Part of a small language model's weights.
Size: 10 layers, width 320, 8 heads of 64 (1 for keys and values), MLP 1280 GELU, vocabulary 7947, 17M parameters.
MLP neurons of a small language model. Each row is named by its layer, matrix (up: input weights) and neuron, and shows model dimensions 160-287. Each number is 128 + 24 x the weight over its row's rms, rounded and kept within 0 to 255. Numbers have three digits each.
Before each neuron's rows, "fires on" lists the tokens most often at its 100 highest values on Wikipedia text that the model never trained on.

fires on: "\n", " cont", " Cont", "1", "-in", " Car"
L6.up1172:127074141107144197149171154090129125103120136130077105117151095151124104082168125140152131150093104119093105184108127133118149110128120118111119115117147130114121193108121130085119114135067148128104177146142157153132159115142119150124133119141156088136090112126160124155135149156144125125163154130119130146115126122176152153086089152155169171153140115128086150108128073121119126118118

fires on: ".", "\n\n", "\n", ")."
L7.up1038:151124178112188111121132139104149130122106117131122085164129144140146115155114137100135142161168134140117115157141108152105157105101173105144157133138143160113094129173168114163142126141144191138109123126148101161169094160169164146122140199142110146098124129104146118113110172133127124128176158144144113143123146123107121128172114106168126153122143114074104160131102124165105120157148

fires on: " fin", "il", "os", "in", " Wat", " rel"
L6.up307:143124135085118129133127139176090112194140139149151155175082136155131106142158122079106114091139134153125168108141095083143156106132170129136115125102082145167139102116169127133143122146137097154138153132136124110141124124133116071149082118128123128103150100156120118116150114132094171085127199087102097128087135086117117137098136155150142091133137125159121134113131154099163132076158

fires on: ".", " were ", " ", "–", "-"
L6.up776:071125103158123128116162158133120109123158086158160152149140123124110093127146101124124142108114144144109105139125127124114087127145100130078101147136037126108106163122130117123135106159123129129140102132109116133126105117130101145134135122140132159144104193161135146185110118096139174154113112172130154083147121138097117105119156159123117127138113120103144146125128112147144145129135

fires on: ", ", "ud", " Her", " her", "ant", " not"
L6.up263:129133123122120105145135098141137122120140142111142111101147076113139139123159118130116117075144141104150120118090135150185161124135126101127159095124120123148075108112094121165105101134118128144169125145155102122122151084142134095092152133156106126121120111067147123098175116170144137130139091104112103142135138140131152169124109155125133131109122128094175129139136139095173175119157

fires on: ":", "an", "o", "t", " ", " to "
L7.up256:174120150108160098107138117103132161107150133093120147117120146120121115168089103136097096099098115102115131146129099150140117128152149103135139155141113096114081143134148112094130095124154115182170115169123121078156158163165128072155163134142138124079098138147139126158116103137153115157145154129144114099147130139141139112123109169147144114109094112114128107137133129184138175120135

fires on: "\n", ") |", " work", " with", "emb"
L2.up860:112132140126145126168136123168142115105130124142113136120134107155153117100164117159104148188137135149149097156130143121157146111093085171155155095131114115156150114167118092080174124125117118100138128105142115148107156124103106143105148127131135155153126174106137116116090106081150133118124120113133097113103127120158132123097109137131161141125130082081147162142175113147151169150100

fires on: " d", " c", " was ", " E", " the c"
L2.up350:105123097134137132092094148176109168120096132084118156113113101098107157154133138095125124138111112155133134102124127130108122180117120170175088144144137167108136125154086097155133119134097148124111116159098126108108127131129128180113135164140132138107103136154175164125128129101104151135136141112084157136105132129115141156132151072131113150165147144134141130077079117104105131142151

fires on: " end", " follow", " dis", " However", "\n", "gress"
L2.up655:134125121166141082119131137101143075153126136133145095130150126103128111158103083110085117109109116154106107110116135160119129143129121124136086148129127113121118154144086218144130190090084167143109162144105115125126111144126121182169136155142125118123126146172123143114073147147102113154132142099115106129100127182128124167106131148176144115176157170142114129148157163076139097140163

fires on: " A", " E", "A", " R", "E"
L7.up612:138124114162116103113147155160138119159122135046106158103164153127130114086104127144112126123111130154162143186154154166139131147151166179109131133127105127147129106139077157129132117145117143125142112130161134145127077140114102124154190143161144149103131187096103171113130130124113127103056092157132099154123176080091105122178158128112125127147138142144196139122118142151191129119129

fires on: " | +", ".", "=", " by", "ist"
L2.up661:106120148137106155115127119178135147140158098130143170149118130121118116132134113125156109102120121146132123141125118126166116143135203113135127141114145136135154114120127114134151108113142115130126117106134146148148163103141094154147101153120099115118116109152101143118106170153105141133134135106130131115118127087170109152117078142117162109102141120082105123153117088106133146112114

fires on: "\n", " cont", "\n\n", " str", "G", "F"
L2.up797:091064155115141130170147103066154137104147159097073149082104109147069135146142114132145166123174136136103135131120145147117134139102132111136136092154157152157097145098119148141134162088085124103104188166130097108109128114126128122108131098133146068121140128140115136133143123092143151126129102119096159134123134127129130129095111130140108119141118153063114092136130137072125197124115

fires on: "ap", " | −", "ov", "\n", "ar", "ab"
L6.up383:163159116104123127100150130097128155133167107091123112118087112153117135132110125166115128161106151115149125145110081100122159123087114113116146153094137127116098181148127137168112110128138062079111129113126149102103148125128110151147197079126136101164131128129143103194124104123149126174128109143085116120152138148156152144159152132172109115113102116098104079121154097147129141124096

fires on: ", ", ", there", ", c", ", f", ", n", ", st"
L2.up957:147133134128132108168125110184168135127153125137111128125139138128131122113146114135153103151134155116132133119152119139096148097135084102100108124137159117141048106127134110137144101137132133137144121138152127147137139151111141142151132148145101120126166138130146159090082103069165102115125150141132135144103129171157097153093141089111114140153109109108148128178121138142137161122107

fires on: "1", "2", "ud", "amp", "0"
L2.up1267:111137120169072144104164145117119135148129151149152108148148146143117159135123139117125119151120144138102154125144129121117074096113109160178158121088132140149137137143140163090102129138143150153118129135149125101092117107132113120141114082141087148138148119165106155149142105122091099160102090150119133158126134125134124112130108143131130104159150121146146144129099167117130148137095

fires on: " | B", ", B", "- B", ": B", ", b", "| B"
L7.up42:113100118142114087123119139104126152175125119108136084163184131138124154128124138145113151189167158158106089142097129103163124103122099115128128095151107112120128162142125136135118174150140127132123112137152094145110128120118121143116147143124116098148092108115113139127100070147121113148137146142122123145090162148140138151093101123098124164080111148117132132131099084151136113129095

fires on: "\n", " |", "|"
L2.up347:129182106103173108147131097113096156129134120127122113152088126101138134160129101142131121159133115114111136144168128144135151114099136131133135154140113088114107103176081085087163136125143105107097178137148139134129131142154150136151127137157149130105151118113129122154105112115142149128180138102136107192159157167121148146152147139098118118090112115084098076099095164078112094112129

fires on: "\n", ", New"
L2.up414:096134163118195183158140132119122104120132116123112130134089079093124121107158094134139169139111141111161140174099123157152115100109152106141093071100099173150098133176145131114130096146157161119121155150125145151171120150167121149112128115121117125090128100145132143121158089116132102120115180091104114110132150122146124116182141138100123118185121106045126147122163108165173139182100

fires on: "| Total", "100", ".", " Other", "200", "="
L2.up583:127105139160093140152125136148164125151144112123144127110172121102132123136096153125134115126101100082145129133124128119114122079123221128124130146090111139141143147103163156115085118146130093114169079121120117125125136142080158199143101157118120118100112113108145121127128162127117103133131184154134065139068126160121141136133154118073137140105126136102085154113114112119143172131152

fires on: "qu", ",", "dam", " In addition", ", T"
L2.up207:149150102100135128098091136152159120113109095077106143118130112195160143136136139091144128149126106102129206144115104099101152128139106123118092107122148107109104139113167127137155106118106119128130168156152108151095135093109156200084137092126082090096133115144120138085105156107101127109127123107112140160159140109155151163120143127129153103156116131108125157119116111130101105121130

fires on: " L", " | L", ", L", " of L"
L7.up1008:169102120112136140123160142165109129133113108133127148123141111109134096094129161080131133117159123139114103106148071156091141128155137110171136112142113113141132081158124107133161153126149104103115128085146091103121111168113144119130144091138116136084154132089148164168131093179130153135139161139120147116137107186121094141152198112099113157119149134178144115093158116135117138142120

fires on: " C", ";", "; N", "it", "ed", " N"
L6.up444:123135112131155089094110124104127142139141153123105123123140135145162148120121132091074131133124128180150121121146165121094137085117092136145146114092141145143132131149132093140126145122144111167179109175133117101140140097145083126104120147080113155159091130112140106089093129168176154124109159128118123080127155145088101130162129142126109146101157115096124146110145050147127093132136

fires on: " n", " N", " | N", "; N", ", N"
L6.up1257:125137106133166073129118133086149126114116161131094149125122127130121152130131093178112148121125077179119144101089111148158140116149110162133132134117080131121141150111121156164112111111120136155169108166122173125140158115107119089135144129101098126191106093155132118127111144157117126124105098122098135140121157126134115180164211157099100127175109124143101128151121134140145127113158

fires on: " B", " A", " G", " R"
L6.up1101:178078144142143072115140090158122159144099143108120091131152166107116116151099101108112113145152098195134087127133172118106123123152148146125128104105160150157132121107127091120136105173114135114137092104187137103130128129085115115114124135123111117142113138073089147123127156151158146120099119137168142109116107129102110151125120111161124102127180151122145133094101114124110138145103

fires on: "-", " Ar", " Sc", " ", " Mc"
L6.up1157:122144104158219105168131130166128134119125120157131130129123146162121118142142132109125114130147139137154090148114129109121149120102140163139115134130147154151133159105123120083128089167097154116112133111101135166116152067147096147121118114139107173129123156134147145151087113150121131146131142099132117126090113140119163153142145176164128136169104078103162140105152137164151172111097

fires on: "\n", "aw", " up", " from", " hold", " Inc"
L2.up703:173128114173143158136083107147101128109080123152150127158109093141139132107150113152097158165135126102139143133135118145120139159135158105156115138111125125149139130127146169128137180127124069130112092118105181146168141144136129126129123114142133079116149108138175128101137154109161121101137165076127093110102124091145154146145143078170124087135121119113151127125132130113159116153109

fires on: " ", "\n", "v", "ov"
L2.up913:075174125105102084149106075126121130105153128127114147103159119113143162116115128146125150110137139151151121123155133132141139143151122149081124108101128168097142128198149138126127150120111116139135153147136105114128126105131084122126118112092172129146108154118134131114140151099197116122175141128103144110120127156119140092129113133143127175193143116146118124100176126101122113145158

fires on: "or", "ant", " not", "ar", "ter", "ist"
L6.up59:091062164168145155142143101157129139083130084151137130129154136133118143141117100076109100140157115102212100138142127170202110156123144144081137137161131153135130130088144134154140125139125157121128126096108123131133183103118113089135091140140078105124130097083104108129119107144114130127149123137105091108143159179107152150139119168171104147129097099112136133151135127138149122142115

fires on: ", L", " | L", " L", " l", "- L"
L6.up847:179130111155111126164135137148146113164120155112150141178145151110111096129093113120110113144133153131112140139091122135105148140133122107180116150138144091108122124127096133117088144072166154146117147148126100137099100178148111149117159099115099100117137113119092136121088122142150119137162104140118159163124115155088136119135134143138115101132102117170124136130162072130149083096143

fires on: ",", " Stadium", ";", ", T", ", O", " |"
L2.up303:169166139129119158091116162120114121136163123136122110090098134182138154075144123133121137158129125123132163150143109140117148072165159112163110135100133117056134136108143138104135106144134111145142131176158057113114187101083137159116110135105099123108136134129106118123109133116121103140132118116118122147102118129129125146115142102144127136127108121104133178162141125123117093155152

fires on: " Gold", " General", " gold", "ronze", "ilitary", "imming"
L2.up1002:134093167137101143132147120142103104118131105117139142132118158145128165157111124134160131099143134136126151129130114124182122085095123120145122132147189105140149106149156113104120114107119123136159097156184131194127106135128128099121126128118142128088129148092101187100155140131109123111066090109129131132159124113127134120184117120118146132108094131105126125133116150168126126156125

fires on: "ky", "ice", "t", " sm", " Sm", "ight"
L2.up311:149127144119122113140142125140152125126125144110138111102133157124109135130134128112109149136144117115141150069135148142110094133127110125128088150135110160125156176108126136152113144095110176112123108107127114122135109138158129107130078131106097065144110083142153133122155133154163145082141149117131095140106133155161098093131122145106092129107137098120089106126107121122112150144076

fires on: " L", " along", " (L"
L7.up1077:132122178129149118184117171145156111131142164084105144157113175107162168140106143140105124111116116138115137117108154124117138173105159094156145125144154104109129117119154100121151144111101135124091135085125089109149137144131144127119124120116118133123150121090165139152126131134145147170126165168121115116150118143072109128184122103125136125182123129156149121116113121082118102136155

fires on: "\n", " New Zealand", " London", " New York", " Thailand", " Chicago"
L2.up107:110169152092172123129122116091153096126137120102131130111122137122157162118197101119123117136126144120106149128130144122103164120113144120104122139140141145155121111160121088134108117064130151129094149154140121157118118113162150166088151128153153145119123164146125139117123119119149115166115140150147181117142159132126138073116122115159205147145138109118144162171141131143149104135117

fires on: " B", " | B", ": B", ", B", " in B", " b"
L7.up135:129118184105114065172136118140127153117145146100161135170187120110163113114128125110074161161196103140098087135107127174125126091156156095140085146150140088119138124101109147130126111154090138113142110133122130105132153081141144153101113123101132151118135191127142106158075109131132080156120124135107120170129136116164104138133094088132122119090134131136150146139121141124163121090107

fires on: "3", " t", " end", "s", " car", "st"
L6.up1270:128126110119167099118125154145132121100100143098103154103149157139110104120140094134140138093122154136099121159135161168100154044111112157114141137127123095132150169171131148113149114129122122174119142127118099138091142168129078087133185095119128149151092051149140110134131110119156146079109105100117116097051079113105167119119158102130128159155115119160135122094094149150132110135135

fires on: " | ", "–", " was the", " is the", ".", " - "
L7.up752:136095121115112125134160105118132145092133107155112131172161153089153124162101107162137125109134160125135124146125196096137110120107093203162136141133095127144045117119111076144152123096167089075153104093119116120154145124137172106160149155155100146174117152133169118142078119116098143181112137134143140109155124139099127143120077150151122126135135131114098147115157145104143159121152

fires on: " rel", " del", "el", "il", "ult", "u"
L6.up153:135114169141138115144126070131114092168171122122149112173125130145198108142118114117124142140112079106123112149096126095075131107146105117169107168126120176142163155140148086145173137105132081115109152142120138132122098157104151125160128139129152138100103129078125169138127089106146141118122112132124142151096107091123091088130142145134101077083133108152087143102131132116143117095145